Weights of a small transformer language model: LayerNorm before each block, rotary positions.
MLP neurons of a small language model. Each row is named by its layer, matrix (up: input weights; down: output weights) and neuron, and shows model dimensions 32-127. Each number is 200 + 20 x the weight over its row's rms, rounded and kept within 0 to 999.
After each neuron's rows, "fires on" lists the tokens most often at its 100 highest values on Wikipedia text that the model never trained on.

L7.up96,198,217,193,165,217,191,198,212,234,215,194,205,165,170,203,210,193,196,209,232,235,163,188,197,222,197,188,174,193,236,188,183,184,210,182,191,168,204,202,211,212,172,177,206,167,195,232,185,162,198,210,193,226,176,212,165,176,205,238,216,231,202,221,199,188,178,189,226,201,199,192,179,204,244,217,212,214,186,201,173,237,166,221,232,189,172,186,177,207,178,218,220,228,197,188,220
L7.down96,222,225,260,198,214,211,164,193,220,208,207,190,225,213,229,229,245,168,203,184,165,197,182,212,198,222,175,182,182,225,182,196,219,197,189,195,201,204,204,198,190,203,182,192,217,191,184,203,212,175,171,175,190,204,163,195,219,208,212,211,182,209,156,198,234,185,198,187,192,175,188,192,210,201,171,171,152,182,218,244,159,230,204,193,202,169,224,231,188,214,166,210,219,215,202,205
fires on: "-", "o", "F"

L3.up678,210,174,193,187,217,213,203,204,212,189,201,174,202,200,168,188,192,179,182,234,195,175,177,203,199,168,212,190,202,206,217,187,214,234,247,202,188,201,205,210,199,189,190,218,191,196,215,206,197,200,218,195,195,188,205,187,174,191,232,183,194,177,141,195,153,174,245,242,187,186,224,221,202,165,238,232,204,200,186,178,231,191,171,211,195,200,216,204,228,173,206,181,195,209,249,188
L3.down678,208,166,205,174,212,209,216,208,204,199,185,223,179,179,218,200,198,171,198,191,181,165,195,167,195,204,193,186,240,191,191,165,205,196,209,200,178,168,178,218,226,181,179,212,199,195,177,212,265,220,224,202,204,195,192,175,183,185,214,170,195,205,167,217,186,165,194,204,171,196,195,196,194,235,246,242,223,204,212,184,193,185,181,203,223,194,193,212,205,188,196,206,215,223,193,203
fires on: ".", ";"

L5.up302,182,203,192,198,191,186,210,188,226,198,189,201,222,223,189,195,204,188,174,192,175,165,173,267,172,233,205,213,178,236,165,194,217,202,211,230,207,209,179,208,202,193,165,208,183,199,228,235,189,195,211,211,208,197,187,132,231,227,148,211,199,191,201,203,231,204,189,171,184,194,210,199,213,193,225,206,199,222,192,188,221,196,208,223,213,199,245,228,234,220,221,219,210,217,248,209
L5.down302,203,189,206,215,208,182,156,231,198,202,214,172,185,190,190,182,181,211,242,207,228,230,230,178,194,197,193,210,200,171,226,225,191,209,179,187,187,206,217,170,158,226,233,148,191,210,195,197,212,219,190,214,209,208,232,215,209,215,219,217,171,210,172,170,182,217,218,229,223,196,196,197,182,175,198,186,175,162,215,229,217,194,216,198,199,183,185,183,181,167,190,181,187,231,198,192
fires on: " an", "ak", "ge", "ok", "ect"

L11.up914,195,177,204,212,196,206,239,222,182,213,157,203,182,231,214,214,206,201,200,183,200,218,234,179,208,223,215,177,219,203,232,193,183,218,220,223,178,200,190,175,195,177,148,178,170,231,189,192,202,189,176,225,189,195,209,221,196,188,164,189,210,205,166,212,188,210,210,182,187,216,247,204,184,185,208,234,234,207,170,220,209,200,169,188,172,201,185,201,212,194,165,201,187,189,216,182
L11.down914,188,210,166,214,202,218,219,189,205,200,185,234,188,173,162,183,194,208,200,182,164,201,169,216,195,200,196,184,174,224,189,255,191,195,192,196,186,159,222,188,239,193,186,213,196,201,212,208,173,186,192,219,185,204,191,178,219,201,161,216,204,209,187,163,220,230,165,211,218,183,199,225,217,205,227,203,188,172,187,183,227,242,186,252,208,223,175,222,211,217,236,202,220,231,169,230
fires on: "s", "r", "ing", "ers", "nd"

L4.up666,201,197,178,207,201,209,208,215,203,197,192,195,195,189,190,150,182,153,177,200,184,181,217,201,187,168,211,175,198,195,225,216,219,227,255,194,197,206,216,228,183,166,181,220,183,196,229,192,209,192,232,197,199,196,178,202,171,178,203,178,202,218,162,212,185,168,229,242,185,199,237,217,196,171,234,227,181,212,184,181,238,204,177,230,191,207,200,200,214,200,219,168,194,204,232,188
L4.down666,216,192,215,191,206,199,197,215,178,206,166,205,223,178,212,177,191,203,188,199,178,174,183,164,184,184,212,188,230,167,202,208,198,184,195,210,185,188,197,186,210,167,172,187,179,213,184,203,285,206,222,194,194,214,190,198,193,205,195,178,193,210,185,224,204,190,198,226,181,222,194,197,195,210,261,233,227,210,194,176,196,210,208,219,213,212,217,187,178,164,193,208,199,206,202,193
fires on: "."

L11.up600,161,196,202,196,201,207,208,236,165,205,188,207,244,173,218,231,190,194,176,218,189,174,236,218,226,186,219,191,212,219,198,181,188,195,213,223,189,178,196,206,206,181,213,188,194,233,236,202,237,190,215,193,189,249,203,231,218,208,217,179,191,200,204,185,223,165,205,205,230,176,205,208,156,198,185,213,155,201,170,193,179,162,222,173,197,204,173,159,168,224,211,219,188,173,238,208
L11.down600,197,188,169,196,202,193,207,184,201,196,188,199,201,229,164,191,221,203,180,184,247,180,182,195,202,210,192,216,210,172,205,169,194,224,158,234,233,185,210,183,216,198,179,212,199,154,187,210,204,192,196,197,192,194,237,186,226,214,176,198,173,189,203,201,199,231,183,217,148,210,211,167,224,208,206,186,189,214,234,193,197,222,201,192,217,249,207,198,190,214,194,186,206,232,212,209
fires on: "1", "e", "2", "x", "th"

L4.up148,210,149,188,167,189,227,177,188,203,184,230,224,195,211,204,182,225,191,190,191,181,173,225,225,170,196,197,177,195,185,190,230,196,210,201,204,187,209,169,211,241,203,173,188,211,183,205,219,153,156,190,224,225,211,182,184,214,254,176,184,207,192,196,208,195,197,207,204,206,210,230,202,221,205,210,195,185,194,243,157,184,160,203,210,201,168,247,191,199,194,191,161,168,203,194,199
L4.down148,218,206,184,233,222,181,210,162,205,198,156,181,197,220,197,226,176,205,214,229,216,226,185,205,233,183,196,207,207,202,203,170,212,208,178,185,225,156,227,153,185,211,200,217,175,191,244,202,223,232,182,197,174,185,201,231,187,165,209,199,200,190,198,183,204,191,205,183,221,191,190,167,162,192,198,218,220,213,186,230,199,188,219,212,199,222,175,210,195,209,206,237,222,201,209,189
fires on: " ex", "ge", " were"

L11.up369,201,197,181,192,227,200,179,204,200,185,157,171,237,188,219,223,169,166,205,213,261,199,213,252,164,189,228,198,237,213,205,210,228,202,214,182,195,216,196,205,207,208,171,200,187,204,218,190,233,207,156,197,233,218,210,194,133,204,184,187,214,198,210,136,209,181,210,220,187,146,174,233,177,184,211,206,182,185,190,174,204,188,180,209,207,213,175,192,164,201,194,204,199,203,198,182
L11.down369,202,189,225,220,182,233,231,184,215,205,205,211,191,199,175,172,193,209,188,165,183,208,204,173,206,194,233,230,178,197,222,186,189,208,197,210,207,155,189,147,195,199,220,191,228,165,168,207,198,177,228,146,169,181,224,195,222,224,227,239,191,200,182,192,210,210,161,200,218,222,226,141,221,207,201,206,199,180,228,165,197,220,201,179,188,208,184,197,233,182,223,196,231,214,209,201
fires on: "th", "e", "ain", "en", "and", "n"

L5.up718,236,176,203,195,223,196,218,212,207,213,202,214,215,183,213,221,179,214,190,216,198,193,197,181,194,218,215,222,236,231,167,215,210,188,186,204,222,248,155,245,216,201,214,179,218,203,216,205,192,191,209,185,191,214,189,193,172,223,199,214,161,194,215,202,232,199,189,209,178,188,180,221,210,196,189,196,173,224,193,199,210,174,194,218,214,189,187,172,209,190,204,168,188,161,226,272
L5.down718,159,212,233,198,183,196,158,191,201,207,143,231,177,237,203,185,192,193,203,177,204,189,212,206,222,184,170,183,197,151,209,177,206,224,219,211,186,195,202,177,185,194,172,199,197,220,178,188,201,196,193,226,192,193,212,218,192,184,181,188,222,202,179,206,214,204,197,193,222,186,210,184,199,226,198,196,241,175,210,212,169,208,210,168,189,200,201,224,177,199,197,227,217,234,198,166
fires on: " at", "/"

L5.up150,226,196,198,198,193,223,216,225,221,193,226,187,215,243,189,168,166,218,191,206,211,210,214,181,195,188,191,198,161,166,222,202,192,225,227,183,181,175,215,156,224,208,170,184,193,179,194,222,210,206,181,211,223,166,197,216,168,266,190,176,206,215,186,185,184,185,187,171,194,211,202,193,202,181,189,170,197,203,202,219,206,221,231,182,211,227,214,198,199,227,202,201,167,194,180,200
L5.down150,175,195,216,201,187,208,202,183,186,171,208,181,177,168,210,211,229,204,193,182,181,203,187,211,202,214,192,222,230,262,177,205,211,196,191,186,206,219,198,254,180,185,214,210,202,222,232,200,217,198,214,201,181,215,210,196,240,176,211,214,227,188,245,183,194,218,198,227,206,187,217,197,188,205,240,226,183,218,199,176,202,190,181,232,195,186,196,179,211,174,193,198,235,212,214,207
fires on: "nd", "^", "ear", "igh", "m", "ated"

L3.up896,199,205,204,214,218,204,186,222,205,193,194,208,200,227,224,171,200,195,181,223,163,202,217,220,191,207,212,211,193,221,210,193,227,215,261,204,203,209,202,207,175,215,204,229,210,212,215,197,207,201,230,208,186,172,190,213,180,193,230,186,215,161,160,201,157,173,234,236,189,179,245,216,198,147,222,199,188,195,196,171,198,169,175,221,193,189,204,208,207,188,184,200,203,186,212,176
L3.down896,222,193,189,176,206,171,201,196,207,207,192,204,195,163,188,213,219,165,209,212,184,168,178,182,207,202,170,192,195,218,181,190,208,195,202,212,172,195,186,204,250,199,171,229,180,203,188,187,262,216,208,214,203,182,169,184,197,181,202,189,193,183,156,197,166,180,202,194,184,217,182,212,196,227,212,200,228,194,196,201,193,194,208,211,221,173,162,195,197,210,224,205,220,222,242,221
fires on: ":", ";", ".", "'"

L5.up68,186,181,171,188,219,174,225,195,239,221,181,228,205,208,204,195,209,207,179,223,201,182,173,171,196,199,215,217,187,196,159,202,206,139,199,193,220,215,235,211,192,196,190,195,194,190,209,206,177,212,222,214,194,206,197,161,192,219,176,185,171,181,209,217,238,202,219,205,188,191,168,198,196,196,214,201,184,219,164,197,212,182,179,207,193,169,203,183,183,200,216,171,218,177,237,240
L5.down68,182,217,223,225,222,226,171,209,187,218,207,178,177,188,191,199,184,183,228,166,216,218,234,200,209,207,160,219,212,205,247,183,203,247,189,212,186,222,169,188,225,214,196,193,218,226,206,224,218,197,192,223,191,186,251,219,218,190,196,203,202,209,196,194,195,212,208,197,212,189,215,185,209,167,195,213,218,179,224,210,218,207,236,179,206,201,197,212,201,214,196,218,209,228,190,166
fires on: "ary", "ated", "/"

L5.up647,220,189,183,164,177,214,216,197,237,208,228,213,154,142,214,176,196,177,199,231,177,188,225,242,199,154,252,199,202,196,190,195,255,189,226,195,171,192,189,185,200,158,198,186,196,222,201,178,211,201,187,213,208,157,186,221,189,203,213,208,230,226,214,191,212,182,196,197,191,187,223,214,197,192,198,220,192,172,209,197,224,193,205,208,203,196,175,191,224,221,220,208,207,234,152,242
L5.down647,211,179,199,194,180,221,197,190,207,205,172,192,225,236,191,201,193,196,173,182,212,181,184,219,211,231,211,231,180,152,228,200,198,194,197,208,187,208,204,215,204,239,187,161,238,213,170,230,204,181,195,173,183,213,183,209,209,169,205,241,198,203,202,222,181,222,233,159,176,183,218,188,186,189,206,186,227,199,214,209,209,213,201,154,184,207,200,222,171,189,176,210,205,178,228,221
fires on: "or", "us", " as", "ar", "o"

L7.up143,213,225,178,178,175,201,211,196,183,182,190,200,216,191,170,214,192,184,203,233,229,210,224,183,242,203,213,209,201,206,202,136,185,190,197,220,211,188,184,205,207,161,197,176,227,226,182,167,185,161,212,215,202,208,203,173,217,187,198,183,222,207,193,249,218,201,220,211,185,213,173,202,176,227,244,199,211,219,225,199,218,173,182,187,218,188,201,189,175,214,209,235,202,244,207,222
L7.down143,152,201,230,192,184,205,222,181,193,213,205,162,164,205,184,209,231,197,220,190,206,195,214,172,183,197,194,189,178,178,184,182,189,155,199,197,216,162,191,190,195,201,215,188,193,240,201,221,202,226,203,221,233,222,213,170,210,242,198,200,189,162,192,172,157,181,209,205,200,216,232,169,201,193,209,166,211,225,202,208,202,219,208,212,183,188,235,215,191,182,227,220,222,181,240,189
fires on: "al", "ed", "ri", "ol", "om", "."

L5.up730,180,204,212,174,204,180,220,202,207,207,194,147,216,206,205,181,194,218,200,200,221,192,228,191,216,201,167,183,207,215,196,195,179,207,196,180,156,198,191,211,208,202,196,191,178,175,236,188,196,176,218,204,199,181,226,190,182,166,183,182,207,189,221,194,206,199,199,227,203,202,206,185,221,211,193,216,222,226,211,181,195,186,206,221,179,131,207,162,215,178,196,191,179,181,183,200
L5.down730,197,202,183,198,194,199,186,196,185,164,211,202,185,188,182,225,204,247,211,191,188,210,173,185,173,192,242,164,204,203,199,203,223,217,217,231,249,216,198,192,229,221,196,194,201,201,170,176,208,221,198,190,226,175,202,232,204,241,229,229,173,211,195,184,209,202,208,175,213,174,187,227,174,195,204,204,175,185,192,227,195,234,222,210,227,222,194,206,205,236,173,183,213,220,200,211
fires on: "B", "d", "F", "f", "st", "m"

L7.up620,185,218,173,209,211,185,167,209,200,239,195,209,204,205,204,183,210,184,210,207,204,169,191,209,209,216,229,200,225,215,181,158,205,216,192,213,212,221,185,219,249,186,200,198,205,222,195,154,203,166,205,186,174,200,206,178,207,205,232,212,182,215,183,204,179,176,186,193,183,175,184,216,162,209,218,201,241,216,222,182,221,154,180,216,210,201,176,179,194,194,219,212,201,183,216,213
L7.down620,224,234,188,215,218,188,172,188,176,219,194,199,202,204,192,229,218,118,191,209,167,217,161,203,229,210,230,176,174,209,175,168,216,196,209,203,232,206,186,216,222,226,223,206,205,233,170,195,231,202,178,193,208,214,180,199,193,217,195,206,214,181,144,221,207,197,211,180,195,214,213,203,178,185,208,199,164,202,215,165,216,203,204,191,180,210,206,197,189,217,173,223,204,213,178,206
fires on: "S", "P", "E", "A", "I"

L5.up55,204,147,181,184,218,204,214,212,211,203,213,231,217,208,198,185,194,228,179,226,204,205,209,159,181,191,217,188,215,196,148,212,195,164,202,217,227,227,205,230,225,205,197,190,205,204,217,217,185,201,213,206,197,204,191,176,183,229,191,206,172,190,217,223,214,172,217,200,179,195,196,206,205,212,179,183,189,220,164,204,198,190,202,213,191,206,233,234,196,198,205,123,161,180,225,212
L5.down55,163,240,211,223,196,227,172,206,204,228,171,169,187,200,190,212,207,203,233,177,196,195,222,209,231,190,184,242,208,204,230,198,233,228,203,211,184,210,171,205,204,205,176,207,190,208,222,215,218,202,195,233,201,174,243,196,204,199,188,201,209,200,195,173,216,221,211,190,222,179,200,197,194,193,229,213,208,191,235,192,219,202,236,185,203,165,178,186,203,222,185,239,245,221,188,180
fires on: "ust", "*", "|---|---", "/", "=", "ive"

L2.up406,198,206,186,178,183,213,223,224,182,195,182,175,243,184,201,200,207,187,161,236,207,176,220,218,209,223,212,207,180,232,198,207,222,260,226,197,177,206,200,248,212,214,200,190,147,211,233,202,207,178,194,219,201,182,186,227,193,173,203,193,195,203,187,207,210,218,214,204,207,175,214,210,209,169,192,196,176,189,170,188,209,195,183,203,201,182,193,202,183,231,206,218,183,195,214,188
L2.down406,194,194,193,168,218,171,203,203,222,188,191,169,210,187,190,186,209,154,163,242,221,202,176,223,226,175,200,203,178,218,170,203,210,233,190,217,209,198,179,202,222,221,197,189,189,225,226,184,248,197,194,210,216,201,158,210,211,203,209,214,196,183,174,230,183,220,203,194,167,204,202,183,214,172,201,164,195,192,195,190,197,210,206,215,217,196,185,194,195,230,193,215,188,196,202,162
fires on: "1", "2", "3", "4"

L7.up117,218,195,180,182,142,203,191,209,209,169,184,206,222,162,206,172,219,200,200,219,223,186,228,178,201,220,212,202,198,188,188,156,184,217,210,222,207,209,187,223,212,168,218,182,211,196,231,155,213,186,207,242,220,218,197,166,191,169,208,176,173,184,207,201,205,202,207,211,218,183,166,219,232,202,236,179,227,218,203,193,234,180,184,211,184,168,192,216,205,220,216,216,202,229,193,220
L7.down117,176,166,188,166,160,202,196,205,216,190,214,213,188,190,227,193,178,176,224,217,190,204,209,182,197,198,195,210,203,190,193,227,169,208,205,212,162,219,212,196,199,185,208,222,205,219,198,195,198,215,210,206,240,216,219,168,218,196,214,205,191,175,263,197,229,201,213,227,196,201,211,219,222,213,215,155,199,204,177,216,169,216,209,207,202,170,206,194,182,169,180,197,236,179,203,200
fires on: "al", "."

L5.up493,190,174,205,160,198,225,203,176,210,175,192,205,168,214,191,189,185,198,184,199,191,251,207,227,188,208,200,163,210,228,199,177,185,179,206,197,207,217,203,173,210,211,204,206,182,178,216,237,164,173,169,219,242,187,199,223,197,183,207,193,227,224,185,215,220,217,234,189,218,199,238,200,221,204,185,212,187,209,172,189,173,217,193,187,197,219,170,172,209,180,189,212,226,202,213,215
L5.down493,208,219,184,239,203,179,185,240,233,210,220,190,247,185,182,203,199,165,208,188,214,164,204,164,211,182,208,191,188,169,195,179,220,215,177,232,198,177,190,225,200,180,210,184,208,220,185,172,237,266,217,176,165,213,202,190,206,240,206,187,172,207,188,207,195,208,164,234,169,214,197,195,188,197,235,222,192,195,235,180,256,196,193,189,205,200,207,208,193,204,201,197,191,201,180,213
fires on: "-", "ust", "ent", "ard", "b", "im"

L4.up300,183,200,178,199,168,210,202,177,218,180,218,189,218,237,206,187,203,242,180,181,198,210,182,214,194,189,210,192,154,193,225,167,187,231,211,224,169,182,196,198,244,203,181,207,219,202,190,237,210,183,183,197,205,179,198,203,189,232,214,200,213,214,177,210,190,192,213,212,165,231,197,188,211,167,208,196,186,198,203,256,142,224,231,204,210,231,201,223,222,223,183,220,187,222,213,196
L4.down300,199,212,232,194,232,188,196,220,193,219,191,195,193,170,181,200,202,166,211,222,184,204,205,188,207,221,202,219,254,207,182,235,222,176,204,179,222,205,210,203,151,188,216,216,181,192,214,179,196,218,209,190,198,216,203,206,226,179,207,191,212,181,238,210,216,211,187,198,209,178,209,220,186,238,228,220,224,190,206,150,281,182,177,205,196,174,196,179,192,181,208,165,218,178,207,202
fires on: "igh"

L5.up724,184,204,196,176,204,201,213,183,195,235,198,194,201,232,209,201,171,176,201,184,177,159,201,279,201,201,187,206,202,229,181,195,205,188,213,219,215,224,189,204,213,203,176,198,172,196,196,229,209,198,202,211,206,219,207,138,227,212,184,188,212,183,192,220,235,198,204,181,178,219,175,206,243,187,213,195,193,225,185,206,220,185,184,191,201,212,175,208,238,203,237,199,186,220,237,185
L5.down724,232,200,211,222,202,178,164,208,197,198,213,219,206,201,186,186,197,226,201,177,246,240,195,177,203,204,207,182,183,183,202,220,205,223,177,186,183,192,210,199,157,182,212,164,212,214,229,211,187,217,168,249,199,191,225,234,190,190,184,212,190,187,197,174,190,222,208,211,210,197,206,193,172,220,172,214,221,160,231,171,214,188,220,215,182,191,221,202,187,214,166,204,232,194,183,205
fires on: "ge", "^", "pp"

L3.up361,193,193,172,190,177,210,180,184,203,200,219,200,232,219,196,181,262,180,209,176,191,178,177,209,165,220,226,169,183,196,181,193,195,209,213,244,188,197,166,215,221,155,197,198,212,221,229,217,206,177,221,187,217,195,178,176,215,253,203,216,190,206,194,205,186,197,168,184,197,194,213,229,185,221,196,176,189,143,182,207,186,212,218,242,210,179,203,205,235,211,210,190,172,202,208,208
L3.down361,220,192,217,202,232,187,212,214,203,205,177,199,195,189,198,226,168,190,177,247,207,215,222,195,239,204,181,230,216,197,214,214,210,173,190,178,199,200,231,176,177,225,209,204,177,192,179,181,212,240,196,214,168,222,206,229,193,141,207,187,211,199,207,194,217,202,240,218,191,207,190,167,200,188,209,224,211,233,229,180,214,191,167,177,181,204,191,197,172,179,177,195,240,204,200,185
fires on: "ok", "age", "gh", " by"

L5.up104,237,168,212,190,224,211,199,230,213,215,224,213,235,191,202,197,186,226,177,221,201,205,203,171,187,213,224,214,212,206,156,201,209,188,203,207,207,232,170,237,222,203,215,203,211,207,237,215,176,183,205,198,189,190,189,198,178,268,194,205,178,217,223,197,199,184,193,195,172,187,190,231,179,194,179,184,182,216,190,217,220,202,215,221,205,206,215,220,224,198,205,170,169,172,220,248
L5.down104,151,217,207,202,189,203,201,198,196,198,145,202,179,207,217,221,212,181,236,185,180,175,216,189,208,209,171,226,227,189,227,214,213,213,224,205,178,232,207,186,176,195,176,178,214,226,201,201,232,214,204,213,193,210,221,206,201,168,189,219,205,186,187,205,237,215,188,190,228,192,220,198,194,213,235,208,208,204,211,194,184,208,212,189,190,162,187,194,184,203,190,209,229,221,190,185
fires on: "/", "01", "10"

L3.up445,212,193,221,225,215,203,211,231,228,215,183,185,203,193,183,154,182,201,172,220,193,160,209,188,182,160,199,179,186,212,221,199,223,235,233,188,191,220,196,204,200,192,163,202,213,199,231,199,215,183,189,207,183,189,191,206,208,147,218,177,215,203,188,168,180,165,228,230,205,179,240,237,207,170,228,200,218,194,186,186,206,182,184,236,186,190,230,191,222,196,220,182,190,208,219,185
L3.down445,189,200,231,180,208,223,205,214,237,224,186,212,190,189,214,200,190,208,211,201,186,174,195,156,169,190,191,193,215,203,215,182,224,198,192,167,190,172,191,200,207,191,201,188,231,158,211,214,294,205,179,209,192,208,208,178,182,175,221,187,217,198,182,218,207,205,209,180,183,217,211,184,223,229,216,213,222,200,232,204,203,188,212,202,208,162,207,190,196,179,232,214,223,194,226,213
fires on: ";", ",", ".", " |"

L3.up257,188,167,202,207,193,190,186,214,204,189,185,207,193,202,189,156,203,185,179,217,181,159,187,200,193,183,205,177,203,196,231,209,223,226,255,222,207,198,206,195,165,195,186,224,201,183,216,192,229,198,221,212,195,195,205,185,177,196,216,190,190,205,147,201,167,168,233,237,171,193,232,228,209,148,227,207,192,197,176,203,229,188,179,221,188,194,210,208,209,178,207,192,209,196,222,192
L3.down257,202,174,193,189,198,195,190,222,198,213,168,215,195,194,231,201,208,183,197,201,161,168,186,165,189,201,187,188,225,188,215,179,213,195,210,229,182,178,175,197,224,168,170,191,179,195,204,197,265,220,215,204,194,205,174,188,174,194,201,179,198,211,179,223,209,177,194,199,192,208,198,207,214,221,228,219,254,183,206,177,192,178,198,194,219,183,203,204,197,193,182,203,222,205,190,205
fires on: ".", ":"

L6.up559,221,207,203,188,177,190,208,203,238,206,197,209,197,174,204,192,219,193,188,221,182,193,204,214,193,199,263,196,224,187,208,204,234,185,224,200,177,189,195,190,185,212,184,200,202,187,194,188,198,188,185,207,203,185,205,199,205,164,191,217,176,241,210,206,203,240,189,236,166,180,224,225,221,175,175,212,216,207,156,171,210,199,199,187,191,224,216,180,220,188,223,182,179,217,156,178
L6.down559,195,155,184,215,216,186,163,197,185,242,182,186,221,191,196,196,210,194,191,186,209,190,182,228,229,213,226,185,185,203,203,153,197,171,196,213,225,220,204,226,233,193,213,200,207,172,206,186,204,211,194,192,182,194,197,204,204,184,182,213,212,193,191,201,214,161,201,200,182,193,206,203,212,161,175,195,230,215,234,175,178,176,194,154,169,227,187,189,196,206,193,205,199,207,188,208
fires on: "ac", "b", "er", " with", "o", "or"

L3.up395,219,195,188,191,230,190,186,205,200,193,183,205,183,200,191,171,184,167,183,216,166,208,179,204,182,190,238,213,228,204,206,200,234,232,237,196,188,208,211,214,186,191,180,214,182,200,205,210,199,215,215,197,194,174,209,179,163,182,233,182,207,197,162,192,160,184,210,254,197,195,209,227,177,143,222,240,209,203,188,201,194,203,154,220,169,202,183,187,215,181,182,212,208,204,212,185
L3.down395,211,191,195,199,229,197,201,226,190,229,167,229,203,172,238,192,199,179,199,170,180,162,208,145,178,217,184,212,244,197,195,178,202,201,232,210,164,179,162,197,197,174,180,204,169,188,165,234,211,224,260,195,188,188,206,193,183,190,181,165,224,201,194,198,176,197,204,214,192,219,170,215,196,201,216,217,244,210,208,198,172,187,185,219,198,190,190,204,203,181,209,209,224,212,198,177
fires on: ".", ":"

L11.up194,229,192,176,172,181,195,224,241,213,205,181,203,194,195,171,208,159,188,213,195,188,189,199,224,192,175,213,192,184,212,191,234,241,209,237,166,160,174,226,212,226,217,225,203,144,212,210,210,220,184,215,171,208,206,172,196,187,232,222,224,197,182,244,164,220,194,183,186,227,203,196,217,184,179,228,191,203,158,170,190,201,233,195,220,203,193,196,179,208,234,210,227,189,194,203,190
L11.down194,189,151,196,194,206,201,220,200,215,190,205,169,185,214,207,251,176,237,168,180,204,189,228,216,208,212,222,227,206,160,186,179,227,193,206,203,196,159,214,241,169,203,192,232,190,207,173,207,197,203,252,199,189,175,234,195,177,172,173,200,202,158,208,186,226,202,194,217,208,207,190,191,218,215,208,223,219,159,194,185,201,206,182,218,196,181,225,207,213,191,195,200,198,198,195,224
fires on: " N", " n", "N", "ig"

L5.up811,160,190,172,169,205,170,213,197,222,223,223,187,193,213,202,177,192,197,191,187,169,174,191,211,198,208,211,189,159,178,162,179,208,173,212,219,214,188,200,200,212,190,177,182,163,193,203,235,168,198,203,229,224,193,195,140,216,225,182,142,196,205,203,213,199,190,197,168,171,205,172,186,229,213,205,197,202,202,188,222,201,197,201,196,174,214,190,266,248,203,232,188,157,193,230,188
L5.down811,213,210,209,246,216,205,172,193,195,196,205,186,191,187,160,209,193,228,217,197,209,215,210,197,197,194,182,206,228,234,222,217,189,234,180,176,181,216,233,179,183,183,209,190,216,216,252,181,260,224,190,224,174,168,234,215,202,188,216,229,183,173,210,193,215,234,203,177,205,189,198,192,177,165,191,202,201,188,209,181,228,187,213,204,178,160,186,200,185,209,174,206,248,219,198,193
fires on: "ge", "^", "ri", "ff"

L3.up411,183,156,202,162,167,220,201,187,207,213,216,206,196,208,186,177,202,192,217,189,179,147,186,248,188,218,198,185,146,197,173,215,189,192,207,249,207,224,167,205,226,204,202,204,176,213,203,219,158,187,189,187,222,193,192,155,207,219,190,202,211,207,194,187,187,213,186,195,131,203,193,218,234,219,204,174,195,207,211,203,184,201,205,223,200,212,208,192,222,198,220,172,141,207,231,185
L3.down411,205,237,200,242,238,201,183,194,192,184,195,191,222,223,169,219,164,196,192,234,247,248,214,192,215,186,199,218,236,188,235,193,202,193,196,188,183,200,218,197,194,212,178,188,226,194,226,185,231,227,196,247,173,203,228,214,186,188,182,179,200,192,172,202,215,179,221,192,261,210,191,194,188,157,216,229,210,193,211,195,221,184,202,192,186,200,205,200,185,219,177,199,236,201,176,206
fires on: "ge", "/", "gh"

L7.up395,184,242,185,159,194,180,174,211,196,215,192,218,202,213,205,181,202,191,213,206,200,190,180,213,213,211,222,206,184,215,188,177,199,208,199,215,188,218,211,227,237,190,212,184,184,230,214,164,202,147,205,171,175,196,211,164,195,205,227,192,176,207,195,206,201,196,192,191,199,182,181,236,183,229,209,235,223,203,217,165,232,171,180,213,198,196,193,177,226,199,181,226,211,195,209,214
L7.down395,225,216,195,201,219,191,173,190,175,192,192,202,229,205,199,221,192,116,197,231,148,231,161,195,211,207,243,188,172,202,166,199,215,220,209,203,227,202,189,213,217,233,227,211,184,220,176,205,236,199,160,181,213,229,186,192,203,212,200,197,204,198,157,221,220,200,214,180,188,201,188,208,192,203,219,193,159,180,198,169,214,211,216,200,196,212,202,196,182,207,182,225,200,219,196,203
fires on: "R", "S", "A", "B", "L"